{
  "n_layer": 15,
  "d_model": 256,
  "n_head": 4,
  "n_kv_head": 4,
  "head_dim": 64,
  "d_mlp": 768,
  "vocab_size": 8192,
  "activation": "geglu",
  "norm": "rmsnorm",
  "norm_place": "peri",
  "norm_eps": 1e-05,
  "positions": "rope",
  "rope_base": 500000.0,
  "rope_fraction": 1.0,
  "qk_norm": false,
  "attn_scale": 0.125,
  "bias": "none",
  "tie_embeddings": true,
  "parallel_block": false,
  "extras": ["capped logits"],
  "init": "normal",
  "init_std_qkv": 0.0312,
  "init_std_o": 0.0057,
  "init_std_up": 0.0312,
  "init_std_down": 0.0057,
  "optimizer": "adamw",
  "lr": 0.00124,
  "beta1": 0.9,
  "beta2": 0.98,
  "weight_decay": 0.07,
  "lr_head": 0.0103,
  "grad_clip": 0.5,
  "warmup_steps": 423,
  "schedule": "wsd",
  "decay_fraction": 0.758,
  "decay_shape": "linear",
  "final_lr_fraction": 0.05,
  "batch_tokens": [16384, 32768, 65536],
  "seq_len": 1024,
  "doc_mask": true,
  "train_tokens": 303800000,
  "steps": 8169,
  "dataset": "wikipedia_en"
}
MLP neurons of a small language model. Each row is named by its layer, matrix (gate and up: input weights) and neuron, and shows model dimensions 160-223. Each number is 128 + 32 x the weight over its row's rms, rounded and kept within 0 to 255. A neuron's up and down rows have the sign that makes its largest values positive.
A block is one neuron, or neurons of one layer that tend to fire together. After each block is what it responds to, as a language model described it from the Wikipedia text at the highest values.

L3.gate141 [ 81 116 160 136 161 138 158  99  90 134  89 167 147 142 181 122 143  50 123  76 157 134 118 109  97 132  98 136 158 162  82 105  79 150  89 188 145 140 117 131 163 150 167  90  91 120 187 163 112  63 131 127 107 136  75  86 116 138 180 170 174 212 151 115]
L3.up141 [ 81  86 116 177  97 178 121 144 104 103 158 152 178 154 100 138 190 101 155  88  86 111 130  99 157 103 103 117 100 146 133 106 146 121 122 137 166 123 149 184 125 153 200 119 112  63 129 114 143 135  25 130 157  85 137 174 139 143 133  53  84 123 112 134]
L3.gate201 [128 161 129 136 144  58 171 162 147 122  78 123 167 144 156  99 169 133  85 108 189 131 124 149  89 166 116 120 136 104 114 114 113 138 195 162 138 131 160 171 124 142 118 127 185 188 177 132 109 153 142  94 174  97  89 146 132 127 161 129 139 138 129  98]
L3.up201 [119  92  83 160 143 138 139 118 116 163 138 109  54  41 131 154 127 165 167  96  89 149 151 156 112  92  77 149 120 157  87 142 133 173  83 159 148  85 145 126 167 131  95 166 134  96 133  95 146 177  72 226 181 104 172 131 115 102 143 125 132 139 154 161]
L3.gate380 [131 123 175 146 130  87  99 145 138 119 180 103  91 122 165 188 157 116 103 159 168  84 119 148 135 130 152 134 121 158 141 113  99 166 132  64 137  95 123  90 160 148  86 188 143  97  72  55  94 158  86 120  96  87 131 171 173 103 121 113 136 119 157 171]
L3.up380 [ 76 113 155 132 113 152  97  96 132 126 177 115 116 138 156 170 115  90 154 132 169  90 132 129 111  92 144 142 192 159 114 131 133 140  85 125 143 130 176  95 135 140 108 193 116 139 111  57  93 149  93  81  75 132  98 129 153 127 149 155 150 149 198 172]
L3.gate689 [ 98 134 152 114  77 136 134 100  54 147 170  93 136  63 177 122  85  64 103  86  87 193 104 162 122 160 139 173 156  90 155 125 113 162 109 120 163 155 139 109  88 127 130 158 231 110 126  75 114 143  90 170 165 114  80 113 132 124 189  88 114 202 157 109]
L3.up689 [138 144 182 109  93 155 139 116  29 171 138 111 105  67 129 169 137  93  90 139  75 121 181 170 114 128 131 177 125  99 120 112  86  92 149  86 208 186 136 103  77  90 144 125 159  64 116  79 126 170  75 108 166 102  63 124 148 136 160  93 126 190 175  81]
Bracket or dash after values

L6.gate2 [103 114 114 152 110 114 103 132 148 125 153 109 101 143 149 149 140 146  68 116 176 148 103 194 119 174 142  86  35 106 119 112 126 111 100 119 119 134  80 134 125 158 158 148 113 107 110 148 129 159 147  77  94  78 113 124 198 104 162 200 103 125 139 132]
L6.up2 [134 160 110 113 130 133 102 143 105  96 165 114 152 131 173 153  90 175 129  84  79  96 145 140 131  93 143 144 147 165 170 101 113 158 112 106 103  58 139  99 107 145 133  77 104  91 138 138 101  98 149 107  88 108  92 155  88  67  75 147 160 155 118 122]
L6.gate89 [100 112 146 160 120 116 111 146 120 120 157 150 159  85  84 185 112 135  79 121  68 115 135 173 119 161 136 117  71 122 141 111 110 111 145 165 126 104 137 187 188 136 127 178 117  81 183 193 163 172 140 101 146 106 158 135 117 154 191 204 109 110 139 125]
L6.up89 [161 140  93 133 144 137 136 118 116 135 196 165 142 161 129 206 130 157  92 110 107 110 112 160 111 127 151 123 150 145 148 127 105 123 138 109  71  89 141 145 171 137 176 130 133 105 163 140 103 155 116 133  46 115 114 136 124  73 156  88 129 130 108  79]
L6.gate114 [116 138 131 164  63 182  54 113  89 187 153 136 179  58 190 128  37 136  90 109 109 130  79 145 103  78 122 117 127 157 172 122 142 160  72 151 147 141  92 115 111 121 139 147 125 132  79 159 117 102 117 143 130 102 118 115 166 107 130 151 152 117 158 131]
L6.up114 [125 115 114  93 115 113 104 132 133 130 142 150 143 105  69 166 133 140 202 171 181 182 115 190 177 140 111 114 133 153 118 146 154  94 169 132 192 186 128 114 101 128 137 107 140  73 144 159 115 137 124  58 133 145  86 148 180 143 124 154  84 140  97 142]
L6.gate155 [178 103  86 137  89 139 117 119 138 144 126 142 176 156 129  89 110 156 128  73 179 147  94 185 196 148 175 152 104 155 194 115 116 139 198  89  73 166 160 116 124 162 100 171 139 143 108 132  79 182 155 175 149  68 100  94 129 100 100 155 107 102 101 119]
L6.up155 [137  83  81 115 110 110 154  79 131 169 127 105 188  84 147 134  81 122 119 164 134 133 127 116  78 158 147  48 122 101 142 144 135 130 132  97  68 158 109  97  78 110 136 177 154 149 113 126 116 139 149 135 141 126  65  52 155  93  89 177 108 104 143  83]
L6.gate307 [ 93 152 165 124 125 184 145 166 118 163 152 109  63 145 118  87 125 121 156  98 172 125 149 127 138 124 172 100  46 126 170 142 102 133 115 135 166 122 138  79 149 113 144 100 133 138 151 106 142 113 125 113 132 109  88 145 209 140 161 133 114 105  91  65]
L6.up307 [126 130  88 154  84 160 141 110 176 118 106  82 130 110 103 103  69 141 126 103 157 164 108 143 114 133 126 124 181 162  72 127 110 142 106 112 159 140 169 147 108 125  76 177 183  60 114 194  78 113 114 106 126 132 144 143 134 115  78 163 134 100 113 150]
L6.gate480 [144 191 125 165 133 106  55 169  86 139 111 172 138 110 116 177 146 133 149  85  99 138 184 140 131 123 160 103 110 160 117 119 140 133 154 128 143 137 141 138 112 143 167  92 161  99 155 168  92 163 101 158 210 115 111  84 109  72 115 189 111 134 150 117]
L6.up480 [ 88 153  71 107 109 103  90 135 160  97 139 152 105 133 128 139  68 121 120 166 121 127 127  88 199 130 157 134 134 140 191 159 100  94 162 155 155 120 149 218 152 127  94 126 134 142  90 110 190 101 166  94 137 117  73 161 124  99 121 168 126  95 119 211]
L6.gate514 [107 162 118  64  85  58 134 109  71  93 110 112 133  87 207  84  96 106  97 111 167  81  65 123 106 150 159 113 105 128 168 119 144 123 160 170 143 146 174 148  80 153 107 108 136  92  86 158 208 160 111 106 202 110 185 162 120 107  93 168 109 160 116 131]
L6.up514 [163 155 101 127 152 125 111 137 120 179 148 138 156  74 138 168 135 118 117 207 129 128 114 153 179 112 177 129 204  90  93 135 171 177 106 102 162 162 175 103 122 143 114 102  39 141 201 179  90 176 107 139 112 123 156  77 100 126 176 137 109 105 195 195]
L6.gate714 [ 79 120 152  86 123 189 101  84 118 128 176 141 164  77 151 125 101 125  53  74 112 145 119 181 128 123 162  66 119 131 133 121  72 147 153 100 138  77 146 112 137 123 155  98  88 119 130  76 111 155 166  89 170 101 138 140 151 173 160 152 113 161 198 137]
L6.up714 [121 108 127 128 145 109 162 131 131  99 134 165 162  87 191  37 131 188 160 110 213 206 109  88 188 177 136  82 162  53 133 170 121 114 139 110  75 129 133 159  78 132 110 150 110  95 103 118 147 114  86 116  68 135 141 148 144 139 172 144 124 129 161  99]
Coordinating "and" in lists

L6.gate151 [118 119 162 150  83  97 121 151  61 149 137 123 137 115 133 114 152 151 202  93 103 205 103 185 109 157  99 145 107 139 166  93 125 139 163 123 177 119 137 156 120 110 126 169 116 131 134 138 113 182 183 147 114 127 139 130 176  76 125 143 100 135 129  93]
L6.up151 [128 201 186 154 128 106 173 100 104 143 120 130 157 142 103 137 117 149 114 188 157 146 209 171 125 154 125 151 118 131 154 137 153 186 168 123 113 147  93 148 185 126 117 121  82 108 173  76 164  96 110 113 118 120  43 192 123  85 154 132 124 169 182 116]
L6.gate169 [194 133 118 126 143 150  83 144 136 187 167  64 152 142 120 164 164 105  90 105 165  96 147 142 135 120 201 143 135 120 164 125  53 122  76  75 174 164 137 100 194 174 174 152 112 172 121 142 131 161 131 149 167 129 131 124 176 126  19 134  83  82  59 153]
L6.up169 [132 134 119 109 109 217 129 121 114 132 103 121 121 144  75 165 157 187 110  65 152  92 103 129 175 124 164 122  83 129 106 164  72 109  76 119 102 140 140 150 164 125  86 141 111 135 104  63 132 154 113  47 112 104 100 106 162  94 119 151 114 110  63 125]
L6.gate391 [110 118 118 111 115 210 146  88 119 162 129 138 112 141 103  78  97 133 106 148  89  83  88 124 134  79 139  65 133  87 121 145 134  89 173 115 137 165  77 166 124 144 177 159 136 144 167 134 110 135 138 119 112 101 114 131 105 146 153 124 145  96 172 148]
L6.up391 [110 136 153  88  95 158 145  85 107 109  61 102 142  95 147 108 122 125  71 158  90 121 172 127 139 112 108 183 141  98 115 140 111 112 139 118 144 107 106 172 144 103  86 116 104 120 195  85 164 122 135  54 122 105 163 144 138  71  99 112 113 108 115 139]
L6.gate432 [136  90 128  91  90 124 146 135 155 126 147 123 185  72  74  84 114 145 139  93 119 162 143 187 147 170 154 144 128 139  98 162 109 135 136 155 173 120 111 145 149  70 114 156 144 223 109 100 146 173 148  91 194 135 124 105  93 123 102 114 122 143 145 115]
L6.up432 [144 106  86 122  79 195 163 131 102 161 172 120 150  37  94 133 124 140 154 126 130 109 169 135 121 123 128 153 105 145 111 183  75  73 110 123 162  62 128 112 128  83 149 138 113 211 109  79  83 116 158 110 191 119 141 110  63 111 160  93 153 121 136 159]
L6.gate538 [150  98 179 115 116  94 146 133 118 136 146  71 119 128 131 129 175 166 167 107 113  86 163 189 120 150 122  93  77 106 111 113  89 104 196 170 111 170 111 165  88 120 146 145 110 178 164  63 128 103  99 109 182 124 122 117 164 139 116 133 130 143 122  86]
L6.up538 [111 123 140 141 106 161 108 100 115 103 114 121 168 106 109  83 118 153 139  77  91 117 104 197 147 147 168 164 172 111 121 125 138 115  93 166 130 174 136 176  99 145  98 177 162 160 134 132 168 142 139 160 109 140 101 178 132  84 146 157 152 107 199 124]
L6.gate610 [ 91 183 120 122 107 130 109 117 120 126 143  56 153  94 136 157 151 140 168 136  77 147  65 168  73 163 157 123  83  96  84  86  93  86 118 137 135 124 146 153 119 193 124 139  93 159 176 154 148 169  91 182 157 122 121 146  98  97  86 137 170 116 175 132]
L6.up610 [130  49 135 134 122 197 140 135 176 147 139  87 163 136 127 100 160 206 126  64  53 124 158 136 161 112 113 100  85 148 172 115 112 138 161 153 160 168 155 169 128  63 171 143 118 104  80  97 144 118 137 136 121  87 158 201 131 133  82 149 111  85 165 164]
L6.gate726 [129 169 111 118  86 158 105 148 159 156 131 102 125  82 126 101  59 108 154 111  95 119  94 124  86 145 202 202 104 100 161  49 111 159 157 133 238  87 106  93  76 136 168 115 127 160 186 123 134 145 103 143 145 102  89  93 166 129 125  97 131 100 158 110]
L6.up726 [ 79 141 109 150 105  98 134 111 146  75 121  62 149 149  33 185 109 151 115  74 131 183 102 136 110 120 172 150 100 127  78 116 143 130 119 128 129  57 114  26 114 124 138 140 157 113 150 134 113 156 107 100 163 138 155  93 126 127  91 129  77 152 126 175]
L6.gate733 [103 131 146  61 120 153 106 140  90 167 117 123 104 184  91  62 178 106 125 148 108 159 104 164 127 141 146 112 161  81 135  99 171 179 174 109 207 128 154 176 168 158 155 172 104 139 124 133 184 142 155 142 188 150 117 108 148 148 105 147  49 148  76 106]
L6.up733 [160 111 145 113 150 115 132 139 164 124 145 152 180  90 149  95 167 121 126 146  86 204 103 141 154 131 155  90 128  58 101 163 143 103 204 111  81 108 158 210 143 156 154 185  96  86 150 112 181 119 130 158 181 112 100 172 135 163 157 147 125 138 111  93]
Wiki table row boundaries

L3.gate163 [122 157 115 166 151 127 141 181 114 142 121 132 139 143 144  73 105  53 129 150 116 129 142 161 123 149 186 176 135 119 124 124 150 156 143 103 156 185 127 166  91 165 102 123 147 105 141 123 143 187 163 115 139 127 109 186 106 101  96 152  83 187 155 191]
L3.up163 [115 174  88 177 169 127 143 169 126 163 145 127 165 127 167 150  78  55 138  81  99  64 137 113 147 127 172 159 210 174  91 133 126 149  95 151 150 213 115 162 102 153 109 124 131 137 142 107 159 185 173 133 167 101 108 145 127 132 122 156 123 199 166 190]
L3.gate203 [131 137 154 157 138 106  89 150 154 155 148 145 178  76  92 178 142  78 145 112 143 124  83 163 155 114  98 156 114 135 121  98 138 163 105 134 161 168 195 143  91 175 165 146 170 128 127 156 180 200 134 178 170 125  87 149  98 111 125 120 112 106  83 128]
L3.up203 [161 152 172 151 140 150 118 148 189 119 150 120 148 112  59 175 146 104 172 105 198 130 107 103 179 105 119 104 112 113  87 117 159 146 102 144 149 164 156 157  63 147 176 127 169  87 167 186 131 126 186 168 136 130  91 136  91 141  85  75 108  92  62 157]
L3.gate516 [131 122 179 150  79 128 163 126 132 184 198 146 115  35 154  57 111  78 129 146 113 178 114 151 135  91 130 159 187 144  88 124 149  93  78  88 119 144 144 131  76 175 120 143 119 155 166  72 144 142 109 162 127 158 106 159 160 115 110 157  66  81 173 141]
L3.up516 [133 115 184 145  54 157 188  97 152 163 203 138 138  80 134 108 142  71 165 166 151 156 156 133 131  98 127 116 180 128  79 123 143  97  95  81  97 141 192 112  88 104 159 158 115 129 111  79 144 110  86 129 144 144  88 155 169 101 113  85 113 134 140 141]
L3.gate752 [134 134 180  86  84 142 110 156 126 165 140 108 122 112  89 129 115 122 112  97 120 119  65 135 110 147 124 116 166 109 134  95 169 129  90  81 109 154 121 129 150 112 198 103 156 127 178 111  91  98 162 124 125 176 149 169 163 143 162  81 114 116 177 112]
L3.up752 [102  93 138  73 105 133 127 178 156 182 138 164 102  99 122 105 155 132 138  86 142 112  83  88 110 112 111 168 220 108  94 115 158 104  79  69  55 150  95 110 136 167 123 217  93 127 194  97 135 104 136 183 128 156 119 107 160 199 149  93 134 158 190 151]
Infobox field line breaks

L6.gate13 [166 138 131 110 113 154 123 136 120 194 158 149 126 128 139 125 132  84 111 130  23 108  86 138 133 184  98  59 145 117 141 106 128 144 171 140 170 118 124 140 149 109 124 152 134 126  76 165  89 147 117 128 203 166 152 121 122 127 135 159 116 116   3 198]
L6.up13 [112 140 116 157 121 140 134 109 184 135 146 128 200 124 117 144 109 101 108 172 124 170 160 123 216 194  80 135 142 158 165 136 101  70 143 128 129  96  76 137 175 144  78 113 139  61 137  97 119 124 116  90 142 189 135  85 121 171 156 157 108 139  79  81]
L6.gate174 [133 187 141 131  98 177 124 182 122 142 137 140 169 109 130 178 139 123  86 132  94 123  60 171 163 178 144 136  91 118 173  57  83 155 134 139 134 144 111 169 114  98 136  95 123  98 163 144 132 119 175 111 167 159 174 130  91 165 104 114  95 127  28 168]
L6.up174 [ 84 110 167 196  54 121 141 138  71  80  93 118 116 128  98 164 128 129  88 132  88  82 156 128 148 150 116 120 131 108 137 131 110 101  88 109 155 152 114  90  82  98 185 116  73  88 122 118  59 118 154  99 142 118 159 159 133 209 175 179 128 190 122 107]
L6.gate198 [136 126 160 119 150 173  70 135  56  98 144 114  86 129 161 125  87 108 130  90 120 111  98 144 141 147 134 115 161 139 176 101 116 180 133  60 117 126  79  99 157  69 106 144  81 124  97 111 160 121 159 107 134 153 128 163 139 135 102 126 138 160 132  86]
L6.up198 [120 111 158 140 143 160 163 114 119 141 149 130 113 194 127 161  68  89 158  91 209 135  69 157 148 138 189 116 105 101 171 147 108 167 152 110  83 163 115 108 127 152 108  41 154 131 154 150  84 132 139 139 147 120 118 118 181 128 164 116 101 139 114 111]
L6.gate214 [ 57 116 163  85 171 135 140 158 113 150 197  95 130  73 111 145 124 147  94 141 126 135 116 165 159 121 163 149 129 156 143 106 100 159 136 128  93 117  49 120 186  89 190 120 117 152  98  89 173  90 121  78 144 128 110 139 175 156 120 126 125 173 168  87]
L6.up214 [104 104 192 129 126 103  43 131 155 137 153 128 149 138 142 151 149  67 116 143  66 128 118  99 124 150 150 102 143 114  86 119  92 130 176  57 118 177 125  97 163 114 101 113  84 162 134  90 107 147  91 117 134 101 126 162 110 180 166 122 157 145 119  71]
L6.gate251 [151 138 146 111  95 139 120 122 109 123 159 157 161 153 114 165 142  99 106 113  76 150  79 147  77 120 148 148 182  97 121  67  85 122 101  91 217 114 110 103 154 157 171 150 142 121 184 134 124  98 153 142 132 124  96 138 124 137  65 169 159 151  80 123]
L6.up251 [ 98 137 115 143 189 200 125 164 142 145 141 104 136 176 172 141 148 136 126 141 180 193 104 115 128 159 100 111 140 187 151 151 122 171 117 151  98 173  81 107 101 179 176 156 148 138 168 158  89 130 133 122 146 120  97 123 106 117 115  81  98  57  70 106]
L6.gate438 [169 127  63 118  90 155 104 165 135 107 112  99 117 140  97 106 162 156 150 132 137 126 100 131 156 172 109  83 150 151 131 106 185 133 140 159 148 188 146 138 169 136 158 134 141 122 144 163 155 127  54  96 154 155  96 153 125 132  76 122  91 139 135  73]
L6.up438 [150 180 157  95 137 137 166 145 104 106  86 126 123 116 129 135 168 122 148  93 112 109  51 129 150 155 117 158 137 104 129 125  89 153  96 160 109 141 119 103 149 100  55 154 143 156 130 124 182 122 144  86 169 117 129  99 143 105 128 158 129 152 105  97]
L6.gate568 [128 154 148 128 197 144 163 134 129 167 131 130 114 148 145  89 169 141  94 168 141 100 127 174 129  74 158 141 102 105 124 152 101 114 160 164 143  98 104 156 167 115 166 163  88  88 212  91 145  97 106 108 173  91 144 154 165 157 232 137 102 134 105  89]
L6.up568 [122 131 131 102 137 142 111 117  89 118 141 120 117 106 159 121  99 173 138 114 145 142 112 190 108  97  96 156 114 129 112 168 144 139 162 146 138 125 150 101 198 132 143 138 129  60 121  78 111 106  68 154 182 110 160 108 101  99 173 145 163 127  90 101]
L6.gate766 [156 169 139 155 125  52 124 182 125 188 118  89 123  76  67 173 114 185 116 160 202 154 121 158 101 147 145 105 105  77 158 131 181  91 138 142 127 164 178  98 174 140 124 174 109 167 105 168 128 125 182 142 191 103 134 152 162 109  75 159  97 124  81 109]
L6.up766 [ 85 124 179 119  91 142 119  99 139  90 163 189 167 139 148 139 185 110  84 155 117  59 148  91 125 171 162  60 148 146 167 133 143  87 141 164 143 146 137 151 123 145 175 153 109 104 176  75 146  66 141  94  86 134 120 128 106 163 127  78 174 121 125  72]
Range dashes between numbers

L12.gate644 [146 148  97 119 154 116 164 138 154 106 112 143 153 145 137  85  65 151 131 140 144 186 139 158 150 127 131  58 170 153 136 128 134 155 126 112 137 164 116 127 115 116  49 100 186  70 168 129 141 124 139 144  92 143  97  99 191 126  98 145 121 135 143 186]
L12.up644 [101 149 129 136 102  91 114 120 144 124 173 117 157 169 129 172 130 154 119 118 130 118 156  93 118 117 164 101  53 130 105 152  93 104 103  93 155 133 152 154 157 123 120 138 107 147 159 129  82 146 106  86 193 152 147 140 179 150  89 172 153 108  85 194]
L12.gate682 [165 154  20 133  74  80 109 168 166 106  83 120 119  81 112 133 161 147 104 144 134  73  62 102 100 207 103 131 119 170 143 129  94 127 146  72 114 145 166  79 109 130 135 121 141 138 148 108 128 171 124 124  96 145 140 120 126 198  69 158  38 119  88 174]
L12.up682 [129 128  95 163 110 146  61 103  87  65 160 156 161 128  74 160 142 166 120 167 184  96 125 162  88 123 105  79 133 119  76 106 132  75 183 127 149 182 145  99 137  81  91 133 182 129 191  98  86 131 147  72 110  77  93 136 181  98 170 144  67 156 166 143]
Clause-joining conjunctions

L3.gate65 [118  84 177 178  86 104 170  65  99 195 118 139 170  82 133 161  89 163 158  62 128 173  77 112 117 115 137 134 164 104 145 108  76 142 114 113 126 135 140 105 104 151  93 170 180 100 142 213 141  73 160 107  90 110 123  91 144 117 119 158 113  85 132 135]
L3.up65 [ 91 117 179 123 161 101 180 123 136 118  73 134 197 136 141 109 154 146  85 119 154 153 151 135 149  73  86 141  79  97 148 166 188 134 193  91  93 134 108 148  99 103 138 110  64 152 149 145  81 200 138 109 131 194 125 168 151 198 149 122 136  95 151  89]
L3.gate116 [154 138 113 141  63  87 180 137 113  95 134 100 122 125 158 162 165 164  96  93 167  75 165 119 122 142  98  80  98  83  96 116 132 157 119 130 169 174 143 109  85 135 101 176 170 141  98 100 149 115 117  72 112 141  52  93 107  75 105 110  96  75 102  99]
L3.up116 [113 133 138  78 154 135 185 141 147 119 173 148  85  95 134 117 117 159 146 138 130 125   5 110 137 129 107  71 175 109 136 197 108  93 177  82  50 139 117 131 134 132 109 162 100  76 164 135 169 124  74 102 172 130 145 123 135 141 145  71 150 143 180  16]
L3.gate368 [ 95 155 108 132 135 150 151  53 101 152 103 144 142 178 126 120 104 115 118 117 134  70 131 109 119  76  70 190  85 166 116 153 133 105  89 145 116 107 180 144 138 146  83 103 127  96 144 129 146  86 107 132  95 138 150  81 151  91 127 100 167 120 146  85]
L3.up368 [136 184 103 132 105  83 121 100 115 114 113 168  97 130 123 190  90 170 103 131 156 132 113 129  90 120 112 146 116 124 195 164 167  77 137 146  53 124 181 137  59 161 145 162 158 140  71 120 117 164 104  56  85 123 116 151  95 104 131 158  82 141 157 103]
L3.gate527 [166 102 173  89 174 113 176 156 115 147 186 136 142 134 154  99 101 133 115 123 173 196 138 118  61  77  66  89 145 105 125 137 115  52 136 137 118  83 120 143 125 141 110 219 123  72 152 105 161 124 131  79  94 132 153 138 136 171  90 129 154  95 153 105]
L3.up527 [116 154 155 147 109 145 131 105 166 196 129 139 198  83  82  84 105 100 143 186 139 115  85 134 164 158 169 172 165  94 168 100 180 139 181 146  90 145 139 100 136 155 130 129  64 127 153 162  66 111 110 112 165  98 158 112 155 176 118 158 130 103 111 152]
Coordinating conjunction "and"